{"d_model": 256, "norm_eps": 1e-05, "qk_norm": false, "optimizer": "muon_variant", "lr": 0.0109, "lr_mult_o": 1.45, "lr_mult_down": 1.5, "lr_head": 0.00707, "warmup_steps": 200, "schedule": "wsd", "dataset": "wikipedia_en"}
MLP neurons of a small language model. Each row is named by its layer, matrix (down: output weights) and neuron, and shows model dimensions 0-95. Each number is 128 + 24 x the weight over its row's rms, rounded and kept within 0 to 255. Numbers have three digits each.
A block is one neuron, or neurons of one layer that tend to fire together. Before each block is what it responds to, as a language model described it from the Wikipedia text at the highest values.

Non-initial digits in the middle of multi-digit numbers such as years and measurements (the 5 in 1954, 0 in 600-mile), plus word-continuation pieces like the after member of, s in siblings.
L6.down322:132128095117134132159130132132101134152076121109161172098162166119110150102122118070106141098102101122151149118130097108120142121154126088135109129088137166165133126122090169132150138121081119114114126126146094090110125133120145139128172151083154160115112152108128147098138117174087186126
L6.down975:124140112146191146151139140122135148136122149136119120111129107147114139176144132127113137192130121110147139155118095114154105104127174120121172129173117183091099086132108146159103131121061121120117144088105187161118142105128150138115127103167127082125088141118132122155106092098098142158

Token that closes a multi-word title or proper name, mostly closing quotes after song or episode titles ("Time to Be Free") in lists and tables, plus final words like Award, School, Jr.
L3.down72:088116074138110139123140135157102132150156121122131127122158144160113155126157154127092115117106121162135085111134109151155158181161121154127117102123184150098148128116101070116168111133136110127141135161102106109121112113161152129178177101147092131111109086109156114170099184131121154108
L3.down130:128092127178119110113127136127172148106149171056161143130107128163131116107142118158151106174118139109123111148153093120116144102113148139136125109124115124124141118161150141098097150106102133104133117162101097116125124099102166157097123111123110113143127109129112128191137146115168131131
L3.down244:137190137200123204137108129123085131095127141102151129103105135128100147096180127145107118156136132176144122151173130103143134128133109096125136147138113136102172114140120176130120101146133109147145121134143116150140149166141129153108133135115118152083149138152118076144082122170181168138
L3.down314:129155143143142103094133118176092095160079124151138113106107141126122199119133150122107088119107112120182117114187179142113130131102143135177104138122142114120148145109138164127109156119104084136139156109172170114128104119167140103082124170118115128142138104094136079162122120133097098128
L3.down327:136082098175133106158160161129141120185142124078142111084169183122112122115161158160103143114143114111157111113164116104093126076080133111121130117169089156078152128124142145107143128123134118144140117147130111138124111146134126150124106120154216151094135159163139105153144093133144126117
L3.down658:116130095136103139132117150188101108101123138143127147101125083129126141142135113115119087144077079103182090163137128122154184130092141128149132133119136104073149116140154140115111129138114103153142118147137117130096109127125143141176105098172148118116153149126115109092108169151107157127
L3.down668:105166115164117135125104066076101144118139097099148135116130153144119184094143133135132065222158121171166079131126130148100110153117117077142152134139131139086140136132118113119148150107126145164130121135169130135136160128119134139126153162137129163110175142119101135130105130171167105136
L3.down715:069102124164068098129144140128118134108157138091146127105150115111129152114137142131114120154129127153159104146126120129117136095156134144152128157111126118119127111099129166117114131145158122105155106181124104117121167096152122087111141114099154124131109129145109134141110152146136156122

Single capital letters or short pieces at the start of a word split into several tokens, often after a parenthesis or paragraph break, as in (CEST), G-w-athmey, D-ial-ogue.
L4.down101:118108103119132131131156129152099102123130141127144129134104065185079119090128123085088099110124105137157137149151131148150108139125117087155156150147098171113121148147112123140130089155153136181161124166124122143123100115153071141176127149073108116094093163114122189167125135142114142117
L4.down240:121143123130108120155118145106129156106112161105125149130108143125125126121165135143127086103105133133129120135147110090129133109118143138144131127127098109105120147133150095104185113125128137125176105103126097150102129145138158159085128140096147147161108118113131112154084140105133128119
L4.down700:131106153101106120099091105135100125154102181171119138125105102139107109144188114093142129135134158157133117152134129124153136120144130151132122113142121087092116176119148138128115131147112128106119133134111149147067122137114145154104122119142119107165122120164149170128070165112163118118
L4.down836:116140170127121115159132123088120123142073120126102096129147161170150127144107120138130130124162136132153081104106133080115115131110103132138073093112105134135132172109178158171091131095110177101089149134108113136124141157151142151085152111124107111159168145137120102076103105097145126106

Opening === or ==== markup of a subsection heading, usually right after a section heading or table, e.g. ===Club===, ===Career===; also rarely Apps in football infoboxes.
L3.down260:128120133179114126166123141120171124131088162115142114129160082123114165124113100134124149152108151100129118119144097112122126149129123132102174117127168079163098083134100130109154066125121138131146175141158176114141128159152085099105119147131128123156146106104150125107068141096122106142
L3.down275:116136111173097118104091119147125149121137157152108161065044131057156145105139131137117080151129142164140157127133104125165116121126129101114157120110166126122125130113133139155152075117144137129174152114142129125147123140140082107122160152153146126174155112097100138108129123096135138120
L3.down317:123103099137158132112132165141086178146125108086121127146146139083155127184141135140149096092146137171108141139105131128179099125104115104135142140123109096093128148139139139113108136100137096144143128112125139092110175149146158110155077143193131142094160168149146128150143128096124116121
L3.down497:089130131103103092132080097189143084115174098102088111113109112109157166156095148176159126149094113101148078118134145116162119116125155105145124094151145158146168115136146128159163137121143095121120127170118101141124127146115109129131134102111165175034132127113107127132148129115142149133
L3.down606:094167122180110145118161160140136158087128146090098117126112112128160136119126179116147105152123106125121153103158138145167125141091147126129154132107106122158123118117101136111093165075126132138145145139160147166140140186154136098108175124161139133154111142146173161139110114155136111138
L3.down672:082129111178118131148060129140118129099141133137126124122143130118132122118151125096130091167088133120131118130075086115172121122156167090141145113066130127139150099101088150176174148180149121146121113105160175137153104117134110099125149125132124118115154117075149152149164132125092130171
L3.down819:133129119131120122114144147151130102087173108099121139139098100150138122122095159115154124144179183126120108097155142152172119103149149111097133128106131157085137149114105117139124112110087121152111151190151124107149117139119147130117100140119109113126125127137164131109146159126155114084
L3.down880:101142139161175081150101161138086147113175154054120127173131097161133151145126136118137159143112153105148171156125163105122117161116148132130119132104145119150094128120170121087099126137161141104127101138111145151171129146139150097094138156116129144125131166135111116111136105124131174145

Nouns for family members and personal relations after possessives in biographies, often completing a split word: grandf-ather, nep-hew, his wife, his friends, Early life.
L6.down110:144121112132149166132138095147124159143146132146117163112112166154110138127130137153112146166144089138131119120143141098113138086107110099109100121165125154128123099130118111118147075138103107152120138146188158137134192159119086145131136125154131139125136105118139153091095132104114131141
L6.down351:123122115123082119121143117152179155087164105119155132173172095149155119159106140129144123131105134130123143163104109118145146163095133127113119145110153122139094116183122139141165159153131161112108109155181144126137171140131172148148114134146150105118131116126181160104119104138133130107

Past-participle verbs or their final suffix piece after was, been, can be, were, in passive clauses, e.g. interpreted, relocated, found, used.
L4.down64:163100120127116113151118111153143120178157141101139146116104168146090126129151160138119110148160129069117151136098164088099153171166139103142131107135134120122163130112155175133173111152126160107128166148110110083102135114149080098141086081136090139144128121143122107102130098153145109106
L4.down682:166133194129134153189135122153127126146158155102077102138128132104121157133157116150104103139059134130118100122138144083118161153136137067147152101141146124126112148137185171116146140109137102113151093113171131170142153142132130146113150086133126139154130132110103130111140086131118145124
L4.down832:162101130111120112131108112145139135160154097161137128135148113105111181101113149130127096143099098127120148107118142157127117110144100091132162118100159094151107099120145170138161126125096137144144109126177140142154130136133108153171149120092145156119128131086128141106136147144140162106
L4.down1019:123104132136115138108076117147165121116113153140137115083147151120122160127168171115153106166131127143158165123170097099160163154118139124104166123171136131141098127152169118103128144160157090135158107127121110129133147110133139129121124141109138202144160158084129131106100094158144134138

Opening == or === markers that start a new section heading after a paragraph break, plus mid-word pieces in names and tables (Ab-d-ullah, Bel-ar-us, coordinate digits).
L6.down97:113153119117054172148141118111113100088158133120145095111140045150087144147157104130162079158139133129135130119150097128137147107129167114115131153144138104162093149121092090125105144137102139148101114114120100101117127139139129101101119079093131171160094132164120114118137149084129153106
L6.down1023:130142123187114124116148136092153155151114126109142106115103100141124111162132119157148101137144132149132130140148138122142117081094141132079135126108141096113164122142141146102160142125104165148120121146146108127125097082130133121118105150171165126168155113090076126113117109121124164123

Opening == / === / ==== of a new section heading right after a paragraph or table ends, e.g. ===2006===, ==Typology==, plus rare stray words like help.
L4.down149:115119145154128154152101193142084125123139143133138092116105148127129148097114161093132132112142106122108098139147153124131115121131113122158106100142141156093149143147096137159141101171151138112133114087133160110177119122150096140141157126081141110089097112108135160105109090123171118138
L4.down504:096146077158115086117090145094103153143122161134084136124124094122133148097165136069113102116124108149120112151085177108144113114098139127119149099102183117147154138171097094134140137113132154108126083114133128134143138120151158090125157120141111153136098149074117124141094137168108176128
L4.down788:102160148152098134133072132124106120117107137163142119106076140107097101090142140126119141079124171167142126149170119100153128113138179177098145144116098142121157106080120106131150169148141129102092100148170109121149125117121158134159116157101169152102139152100134127149104129101176131137
L4.down840:091117148135144089095120178150123153134124167133116139150132110142157183099179127120153116152164122145127126148081123141145109117134192141125141113147114107150143103143119103098157115125128108131134095125123131154110122124108146166115104132119115142084088122123149130140139122106146120147

Function words or verb endings right after a biographical event verb, e.g. graduated from, started his, declared, retirement; also mid-word verb completions (visited, survived).
L3.down48:104169103133143128168110119098116156133140154147094119127104100137098098133141135162158143125138115181114149115105104129165171093115105109106124102142107131166123134136146145172122109170114130090121137142113122114141150151165117091138121093127110154090179151112123139155145140125088135121
L3.down136:088111091141171117112109149158114148139151112159089131182149123130131121119090160169132171160094112124120124118141129112123079158130172124102119159137079113119110132114134101129108127144117111094148126075136138152140115146140134150096159120155116157107139136167094183128112126087130120112
L3.down156:158186111160116160142138109141100162120137116120170137127108170094121135128154129152141136061137128119128134119090176120142135112140130149115156138156147113075116155081129133131116136141091117136180122096101108138128134144089118141147124118126098090133133105155089137113120161106133091124
L3.down498:114166122144140154155128138132113126132079139139085130120104123142154110133089131162151081122131118114094166174082126130113119139156172122137113115104121087144138111131146111104099165166160069119161135143109163139090064127116150136096142113149109112162090107095132089149111128127159098102
L3.down595:158115103144126082115118131113107119092120114129129123115136113144087141129152082124122137161133123133141121111101151160146124071092141124081121123144153124104088144079158125137156138186153129169082128131177139143147143126153176105146149121121154111138128155087153106147107104114114155097
L3.down731:120126128125111092079099164170141135120173132135095117110164155149089110126181143093143138154116095122146109127112166138148128129104129137130126140108153104122153100157111117135102145157186122172098128114141159101162114137144095169131154127093139160122171147121137140106141117163162133126
L3.down790:147106112127120130161153172115168171076140116151167136128144122080102155120153159126110131072177131119149131139128175098104163149120143173112126131104133086136090134142162126116156141129124131153117128101124148117093112118132144142168123145126146137151136163118143165140114114100109128140
L3.down958:106147157132169126125120128117136156155117113097159153191125125116120106157106082138103099133157123142098170150093124119178105085111096123118165115142117129103127094121132133161104161142184142145077131075145168147141141103117178068150121132121094146128151180126154143113119104115129145125

Closing quotes or parentheses ending a quoted title, nickname, or bracketed name, often in tables, e.g. "Above It All", (PDP); also word-final pieces like -ed, -ood.
L6.down625:123116101102168132137165123108141151136128159177132122129092151147127112145116099103100145097145140137109173089137120152101160136141138114132110118102159138165098131104126142086107105137136147120106116118150146132124140107120145126144125135147127124146167159183120109114099141141151183127
L6.down888:116110111116171144102111080100104137125110149124100119143126100138132100162139119120125145133149186161095137108134093132124091134134128158161115146118104169138150112129133104155149143093142159118092092130120133120126141133128163090111108132148142121140097128156161132109121122100152114086

Past participles after forms of "be" in passive or stative phrases, including their final word pieces, e.g. was built, be written, un-known, disrupt-ed.
L4.down217:121116145128100118148092137081127109111166175137133098118130124127112198111150115159112134119153102145113125131127117116139140106118137101114163130127112101126121119137105107102113122124091119128119115117106174156143112128127136138126124124177122162128105110077122114103143113102153134121
L4.down378:150131108147164136145179114154091182168105166103134133157118104091111152096121161141133106075109125127145154131113119131126121121108147121116115078118145149126148133133128146173130123099127135131141139127175169143108117130102134127150108160110115149123083122141120098121149121146146164133
L4.down643:129160153162120101141168149176140134102189118080095178123132142149133170122146168127124113127117117128096118133155099110131155134126116136129140084122125113109141151128140142083115113184086125136123124123126116138133123131125081133180111107143117138114068119137152144111115112144128126091
L4.down861:154161097099084111166164126120123145155137159167106141162151117117116112087126136123145119119095123122132095103121156116097123127087155106130125160167131153167080103094146137107190150107180157083136140125112103145143164123144133123156089098098138131102136130129123127111164163134108139144

Single capital letters or short capitalized pieces beginning a longer word split into pieces, such as S in Sherman, N in Nigeria, Pro in Propellant.
L3.down40:121082148122145132150129118115118093155118099117097110090142117147129118122152101111067173147166165147091138119107094140177129096118148144124162155140104130147168143137146159119120110141079137134132150136109144118170202150128137129087127090160138151157099137163129131122105136160151112101
L3.down163:148090138118096174106104084066107125128062110134138133117137139140150121136139148148115108141108088133124123093131102111150114113106130150139123177134126155152153128133135158134142178115168134145145124120118116105100152130125132111151124087087137111151120123108131165160135144083145100088
L3.down210:123103146119120183140131129120156119094134110145134122068107176122093153114151105110129119105103075110113115167148120161142112124132118145109079115102117111171125123123136147119100115102126120095146100128157117144153121172108142101130161119105133130132106162103127172149110155137113092158
L3.down262:100117170110157127128127140129098104123154164109099129124166075110134156104164132170151120146129155108090129120095108119111097126137089124127096160135129116158174095118156163112100146155122137103121108111115167155148130133103100109104147145116122158120130103096093102159067141153079147095
L3.down678:138113099126115098134109187188131158129120109153088142111166132116153129135102087110139123099085124125098151129109111063107116168103143113155147134150079154082134168156119113130137123118178141151130101094116092152097144121184152101156144158108116099114145153118133119109118114106115158112
L3.down849:133112141179114163132149139080144126136138132085161131158115161113146187088138156099114109166156149184122143090149122104116131137119138132126140098160128153099150132131106119130140101129148095114138150077136116117106147101161109161114081137078162093100119144068106162176120100122152142120
L3.down869:157126117108099105136135136148164116156072114111130068158157119085154118112116138128126121083143169133096170149128144113133130107098113154115137138125117135149146177116110110124142095111145157169168121135132105153112100159104159145111132136110164127114137122091148131135139091103160144099
L3.down960:131159114135126141169144130074064158142079122141124175122144122107075137137132164136144107118109131153184150139142096128187090133144130067143151124149126151099143153097079133202110067121134099162124110110121100152105102164128111131104110146104092147109156146093116160114107148106119134163